config.toml
n_layer = 15
d_model = 192
n_head = 6
n_kv_head = 2
head_dim = 32
d_mlp = 512
vocab_size = 1219
activation = "swiglu"
norm = "rmsnorm"
norm_place = "pre"
norm_eps = 1e-05
positions = "rope"
rope_base = 10000.0
rope_fraction = 1.0
qk_norm = false
attn_scale = 0.177
bias = "qkv"
tie_embeddings = true
parallel_block = false
init = "uniform"
init_std_qkv = 0.0449
init_std_o = 0.0082
init_std_up = 0.0449
init_std_down = 0.00502
optimizer = "muon_variant"
lr = 0.00565
lr_mult_qkv = 0.7
lr_mult_down = 2.0
beta1 = 0.95
lr_head = 0.00641
grad_clip = 2.0
warmup_steps = 200
schedule = "cos"
final_lr_fraction = 0.1
batch_tokens = 32768
seq_len = 1024
doc_mask = false
train_tokens = 218600000
steps = 6672
dataset = "wikipedia_en"
MLP neurons of a small language model. Each row is named by its layer, matrix (gate and up: input weights) and neuron, and shows model dimensions 32-159. Each number is 128 + 24 x the weight over its row's rms, rounded and kept within 0 to 255. Numbers have three digits each. A neuron's up and down rows have the sign that makes its largest values positive.
After each neuron's rows, "fires in" lists the words (lower case) most often at its 100 highest values on Wikipedia text that the model never trained on.

L9.gate65:087132142163058133111145152131123133118097153153144187147161107140133087078163120173148118133127157114143169153155155126166127122114136153148078138176107153143128102136139150136130134125133114125122129132076129140099103093089135156129091138115124113141129150083166132151133109127093131100126163113120112157112124106114098136151128134162131142161141131126093136143137122123044163125155
L9.up65:115154172113164142124098133175140105145115097106121081142139105141167121110134094169132080140119159174104121121128145170159166131122116126143117109115112076146088112127116120180104145119121095108121098119163171136148165127122171158112158110155092132107155140121125162106101101124149101110130176127117150136115178137122094142158130121147168144119134123094116084094115124123111134159103
fires in: "would", "not", "can", "may", "could", "should"

L10.gate71:128154174160103126071132124122111120115104131127115122129099118114134108159079146127137123131101152112105130118137124104152159143155139135164118141149121174138096088116056141105152135139147134142158123116124122185144126102090168145103134142123137149174095122127098086143146088160115134132104151136120110166161107090114151119126145116179172101122115110145097116066143117112145141097156
L10.up71:129097091127123131130162138128126131129143111106149131149134121104175128087142115149126088091127109139110135108135165170126172141070107106111137141148101117150143137085158147118136137188106125120123122124140147170138096132078153128146167115112107145150069118081173132139144128129111132123126127128127140131099104144113114124119125158098126138133169124107095138147172164132135120128156
fires in: "would", "can", "could", "should", "will", "as"

L2.gate454:157142092084138169130163113136144134146082149179121124141147123141141106124172124161095102105097091134137143107111151133142130188127123135082150166137153092114144153130150128162109115141138139150139156121105140157135175134098142096161094115135101116147145112074137121121151178069128161142134150111125112168159108130105120093120157131125077167127143103112119139149124122152154135144147
L2.up454:157113144121135173118183182131189153148073154157142116141118102119130160126166131153125113099121104128160133144137104125123094157147121157114137167157149100125148127159145125166107092157143118125117154129099130118128141096091147076132123117132107142097135103155106169159140138141109158141148162125145131142130154137102146104115135125107108114098099086119110142167111088150084137178083
fires in: "in"

L8.gate370:132126119130121136139107160125191164102161148151103126097141101113129139161110121091126104110126152123121143117140131079125132159148105119125146136138124124129080111155154117138101165077090100137123136114163151067117101101173133106140116175111108133126107145100199158146092130127080149177129145105095117164123111122111181150124132119137102135115113108138119175118153118114120120144123
L8.up370:090141176154119083189076119130092087137110124118124120106136144121156127129148090136152106144156123101129118089100169161160168119130111154144152101116082136143104071097142166109137131059117135140139183168097139115096112118157123096145141129109108138149120143137114133075137126097125125123126108152126116155157119112146101094128114104160126138178134134134116134144129131120082123167116
fires in: "they", "many", "some", "several", "all", "most"

L2.gate478:169124119111129134152141150154155134113108136133191085154123132127096127140133118111179149107118129064118067127131136107105136142133121160071124170103082080137105181152101149104139106094170136137095141147135108061141134122120143116113144109160133091109079089131140118149101147112110147139121139105118112131136166139107139094122129107113127106104105152079122129126121133129137115145115
L2.up478:100132128146145095070127115083153112162133140125156128157116136129167132136132155130138140122121118133157128160100124105159148162140124140131098113150098081121075128166124109155101095110126156178122112108146114100143179105129147084099109111139149119121122090124142124101122135113118127157122140121090111141135129144101113126122145109131093158148074163100097117173109126120167149119135
fires in: "in"

L2.gate468:136136095148148087122137146085136130162127174098123171129094126105109124165087113148113103137135108169153138129145140156078103131146128103124137074105129150099127142102122143116140121116113124163099105129140135145133147112140112119145125103168124132131138138082130130121107134104110130117102102095083149129148145109104153113125145186126139140145139104142120096171081112119112164195141
L2.up468:140102119159137130112173139113115174106115143113091139151099133077088113168119130130107113143117113130180133125100137091070077105150154100139131067130122159114157112127107126116124124145108136144125098118137138140129101117131087111161096116127125123113104155134141117118103071115122097163134101131117144119140141092106157101122143175115116149197097102142094126121086117163145113153136
fires in: "its", "their", "itself", "age"

L2.gate47:103149161113130129118104106104177125131148107134128138127144121144148123121117128177145160099126108140150124167117170069104123129152124136136151121106135090082165087136111140111109143125173115081131130108111142147131141119142137131114139125100123125136175079136157152136115127140148122103096167082153132103165177091055106126141074130162124119117127101089146134148165127135110132171110
L2.up47:152124133117123117135139117122135130137130120123124114158186116112100152131106131147144120145123103126126123156148192100157187146153123128168121163127173139113136137149114094150099144126111112123070113090146100157133143126129158129139098115112148162099146156086137097135138112120130053156129114105139101120186161075106112114162113139146102114112146123105144118131137156164123152142091
fires in: "only", "not", "western", "eastern", "southwestern", "modern"

L2.gate509:109172129152127103143097133120159085139092088115143121129142130094114109166098111093104139082084126126087109130174113144151143115121108159107121126121153190134096166138151094127099109123100118122122101129132132094127164090135151137146126119124168119135117127110123119118155107124106118088115129144127140167136108134101161102104119133133143146102130149148146147071149085142098113130098
L2.up509:130181154161108113124116122098141117115109118130124095129148129102109133122133118125113164080077144121072128106196109132118152124129096142118144111114171162154164138130168132139100115100116117147147082158116125100124173091139133152115108093104132139165111118116122131156116133123152118070158154126133129132143145148124123126081102140093123147120152132132150157048160114136090113143109
fires in: "or", "and", "among", "amateurs", "development"

L2.gate53:099128135155142120126090088122148135140157125109078087138144115152154113164121120134123102120153148094131123122097110120120154162149098089107100127120117121096120093113140139136189137118166137098085154129129093167106097146143122127130138124105094107145138116145165149159123117124109122157095102101075135120151154103099125118106107145115103147130120099114133141126101129157103140140114
L2.up53:121124141124171138095138135131133094153155119159095121133155134168146106124086135122128098094139098148153121130141120109180153116108094103124088126106129130102166120161161107097153138075129104141139146152139173137143128120127132141113185125134174098143144099123164143151116119114059105112139141145172132120150108162091138153141145110128128135096169131126107108083141142108094109147150
fires in: "not", "all"

L2.gate265:146129138158088101100135109139093107097145105128126144124104143115133144158160139165143131134124183159124118069099122112132128097149157103139123134138090140139087157105127118134135102119095135111062158129148126152073133136114129112139087138145101154129146127113152138107125123124109119163127095125107126160141158078169170084106140116107093157151146170130085102125132118136149158124119
L2.up265:152155163148144117103151175136118167140104144080178179110091107122119143132136131133174116121144106152148113133122143100127135145146119116145142103129098139153127113126147127153096115118141124111084097115115134144092134144109090149148092146141089163145114146136129113080114088122094162155098110085137179113168139112087127108134130120086126139123137120126068131093168111150129143130092
fires in: "its", "with", "itself", "during", "featuring"

L2.gate253:120138099101135120134145091158123106182122132109149134096105116123176118121129088134112123114065148148099150104146093107121095154127135084119161097112143142114144148080099118126128119127152105122141110104152132146059078113124158116143141124131114068108127154113134119127135093083146126117095142120077132164140124149144114123140103152096087126125107169066124152129139150165114121085157
L2.up253:149157090121130153171152098133128104151107110121132154116084089109160099137099071131109124120108103143140145141148097115135094112109140121067123100117153141129172151082083129106131082115155078129154093141139158115103101125118164123092146103133089077123150154136153070120135132112127099115115151149107132126115147121143121163132141078152117142124129161144126119155094131103133121096170
fires in: "were", "area", "between", "following", "had", "was"

L2.gate285:096120152118105139133120146128132156135123131147133138139134124175156159104158137186142142120100101121138095139123136086128119126122101097186144061107139137129113108143084128144150167136109111080128102143143130119150119141147091133112152142139132144149133125139165171080124141164133137143100056121138102159188082132113125158119118091111116108116117112111143152115160087161104124139091
L2.up285:128124147100156121107099144146143128073125155172130145171111128135175131130165132170123120132120109127111132135097153135128163132077133097140110084137141122106142087121082142133134163123107096114147145134151148135160121104097106088127150138148068132149128125096136147130170149107138128127116082131149139141144133089137102109131140118134150085109124106124141158104128083146135157178132
fires in: "also", "is", "not", "are", "impact"

L7.gate286:126125151139157148126095185120127107107134174147156133130132114173119097113090187094143089137119129140111122158096149093119124165133118155126158106075132110127124146120145101145154155149135149115129151099095128134182133087085144129131143182172175150116131098138138153114096162146116132121123047099131110148125124144130143110101120158090115155078148065135143123124152122121180126122145
L7.up286:148096144119128162113085185103106072146140098123133139112177106145122153136136136129127149085107137165152167130085154109099136138141146085125172120107150140164155146102074116123132111095130135103130110148129130120185125085133133117154153149161129135116141166142157095135090133175110148117150135128136130106116166131160156102098191126098114096153118122147093134095112118145136154084154
fires in: "two", "three", "several", "more", "many"

L5.gate75:119137168125148160172127132144127091107105148197153134137113094124128121091115103114111137108122094141109142110123139105139115130164093148116170104138128135155154126140140109088118138113107115143081123157119127138132115125102108080132138183145125138149159161117114128112149119159154165155158112150098095155086119129156118113118133141166105129111064121151141186144138118134100106129155
L5.up75:125123131172118162129125178126114096095123147159126140125138102126104125156116127129141151130132117078090166122126134116124148169150106116116116117128138144123151170124095119147133129093093137139125125112125145118094111068174115109118139151091168099159144150114106104098164160153151116175082113136089115123153132086169141158139147193141069143140103127153149121066157112129079073128114
fires in: "these", "many", "some", "most", "various"

L2.gate242:116146162139115111093178135184108142135117132111127107109105136162125112146132157075173176158111119116131132112083150108143152116137122131160122134120152138135142083122166142123121157114186150143113131169093149088120101092127119165088104143129079127130173166162064107102136143067151104096102144088105097094106126121066134102124121118141159106117123138102117127137132142145122128132124
L2.up242:154135132123180105138159127150084179138113128113105106113121089101151141063119123126089152154137180113103129109109115133131104130138092149096156118078130142121116116155126169103114145126135147142132124129101074113133139137127165122144126130149122094146131124111100104101130115116140142106129137072079148109127148136117146184138167137148154098150117119167136129129159117147124142171187
fires in: "early", "later", "earned", "appeared", "cleared"

L2.gate243:094119121112092109140140152137123174145131125129148130139120121154156152092140143114117095107128134186086125163103115085173120137154124112122150094130189119072145111147108159108113162122117121144113143145125137131125149103177165171162133165125098049138125140126184175137115121147124139114117144107117105134128144155130152139136092115107114120132152100119092109129135173145089148137117
L2.up243:158130087114151149125159144155132107139129167135120130141127159115154100097115116118113112111138146163141112152128127063134119134130159133124133065130108124082169156117107151105142142069091116161158174118137169126154131104135118146135151140145087083133110138115137150133122148111123097106113155104155115110141124137145167115134084088088115103122104106146134122129124140141098177144094
fires in: "are", "area", "areas"

L2.gate435:119155148123188100131097112129127130079110145147145091139110120146175093128129122146120116126125147168149144073124112133142145154119154150108144184113130158082099102148127104157164123116149109115120134122082148128126117176191128107179094167172134115133143075078121134122098140115124127140129126105114140155139118124131121112096148113107108147140139075132146136125163123155072126135134
L2.up435:161130132157154136104121183136113161097108171159111075156157133124098106158136118134128117098125068080132129090086121096160142139119119120107128143144133111118168118116128121132159178149104112106113119132091145153134103148153162124184153089115144163141071142092132163145126152103131122126111095129148164117127138098096147119107095169132111122080116074113149123137155129114101124145136
fires in: "not", "use", "using"

L7.gate395:119126158122132113138064160113085145122145122110157104086135125160110121129116080107146074159097102141122145126093142128113136126118116125126166159137140089117120108095126148122113088123162124135152119131140110134153091083116152138121151136157150058149132136143111103117117159115150158127142095154088126162106106129110165134130124122102084155120115100128121198139144078124157077123140
L7.up395:109140159126146147175102170096112101124149130143137119142134105144071129147140166117142118161141124108115099123141148150153126106149119100122119149139150127140144087110130123163125105132087135111155156154126085162141122112057154160129155145126131125179156113134078086113137137095118133135139072109126097115124128121142150069123102147118135150134110097132113150101124192132098100092117
fires in: "two", "several", "many", "three", "some"

L5.gate144:142112168177120129070138139132103154158096124121116123094174092135130129100109133132151138166080130104166139130153085142123128118085068134105163110151135136162186147150133131134121131097168104153125119093153051149146153139112149170093126140150103153091135112089175163119087120140115142083091137104128084158131125101133139111159114101107138115161141094107169093134143120139121148109137
L5.up144:094129130154134131110115104142085136137138150086080105151134107136124130148151096113092118149124128181127165111109078148158105169123116117107144093103081149112159114128120147109110137171128140121103131135135134122121141094108081121109129129158167177127107116070131125177129115131100115114130163120097085113123176165130142156115089131159106114101093115117155109125075110111160109164167
fires in: "to"

L5.gate291:084144148147145141106128156126114089130139086116134120121149121136140094112136117132184147138161141144123149123156089111107119142105116129115135096113178129133149114121130104123124128152073102118164141113104130123150104105135119147100150132158148128149099113126135102120091099090113135145107215065106136094133121128151105125157142104135059127137075100150163111135174144123113097134102
L5.up291:098109154130135172133149131104102133125139125080115085142147092112159128151154099159116123145105161143124156099130123130088150123152102121139154101161141154125127126128123170122111145138131145104079110121077154129168129106137105109066102174148159120087119109126148153087139094125130098113115151137103125134159175084139128142137099130140086043145160111098129114129120087104105146140113
fires in: "would", "not", "to", "could", "will"

L7.gate167:115143173144108112143166143129093136141141130088149105112119115151136067125117109126143109162138120141135111129110133127168141144156155146162160061151107163150121130146173131103120125108143114131145106101076090122137125125089129126153117105142109179095135145107096116127079145091096106129110109089126084125163138145099119159125149129147112092173131115141111130118114158121111119083126
L7.up167:122154151126111077101151118121120155132153144174128116136142129143122125131113143137116127121116128146096161106115115115122094159123104123137106107136113138110166105089137151118130108096141138117179109138132137147103121138104105132110130111145135122115073086105128150081133113126114127112124078126107116118133118102135125163155084110129073137155102135151131175150145118178144154156108
fires in: "to", "its", "when"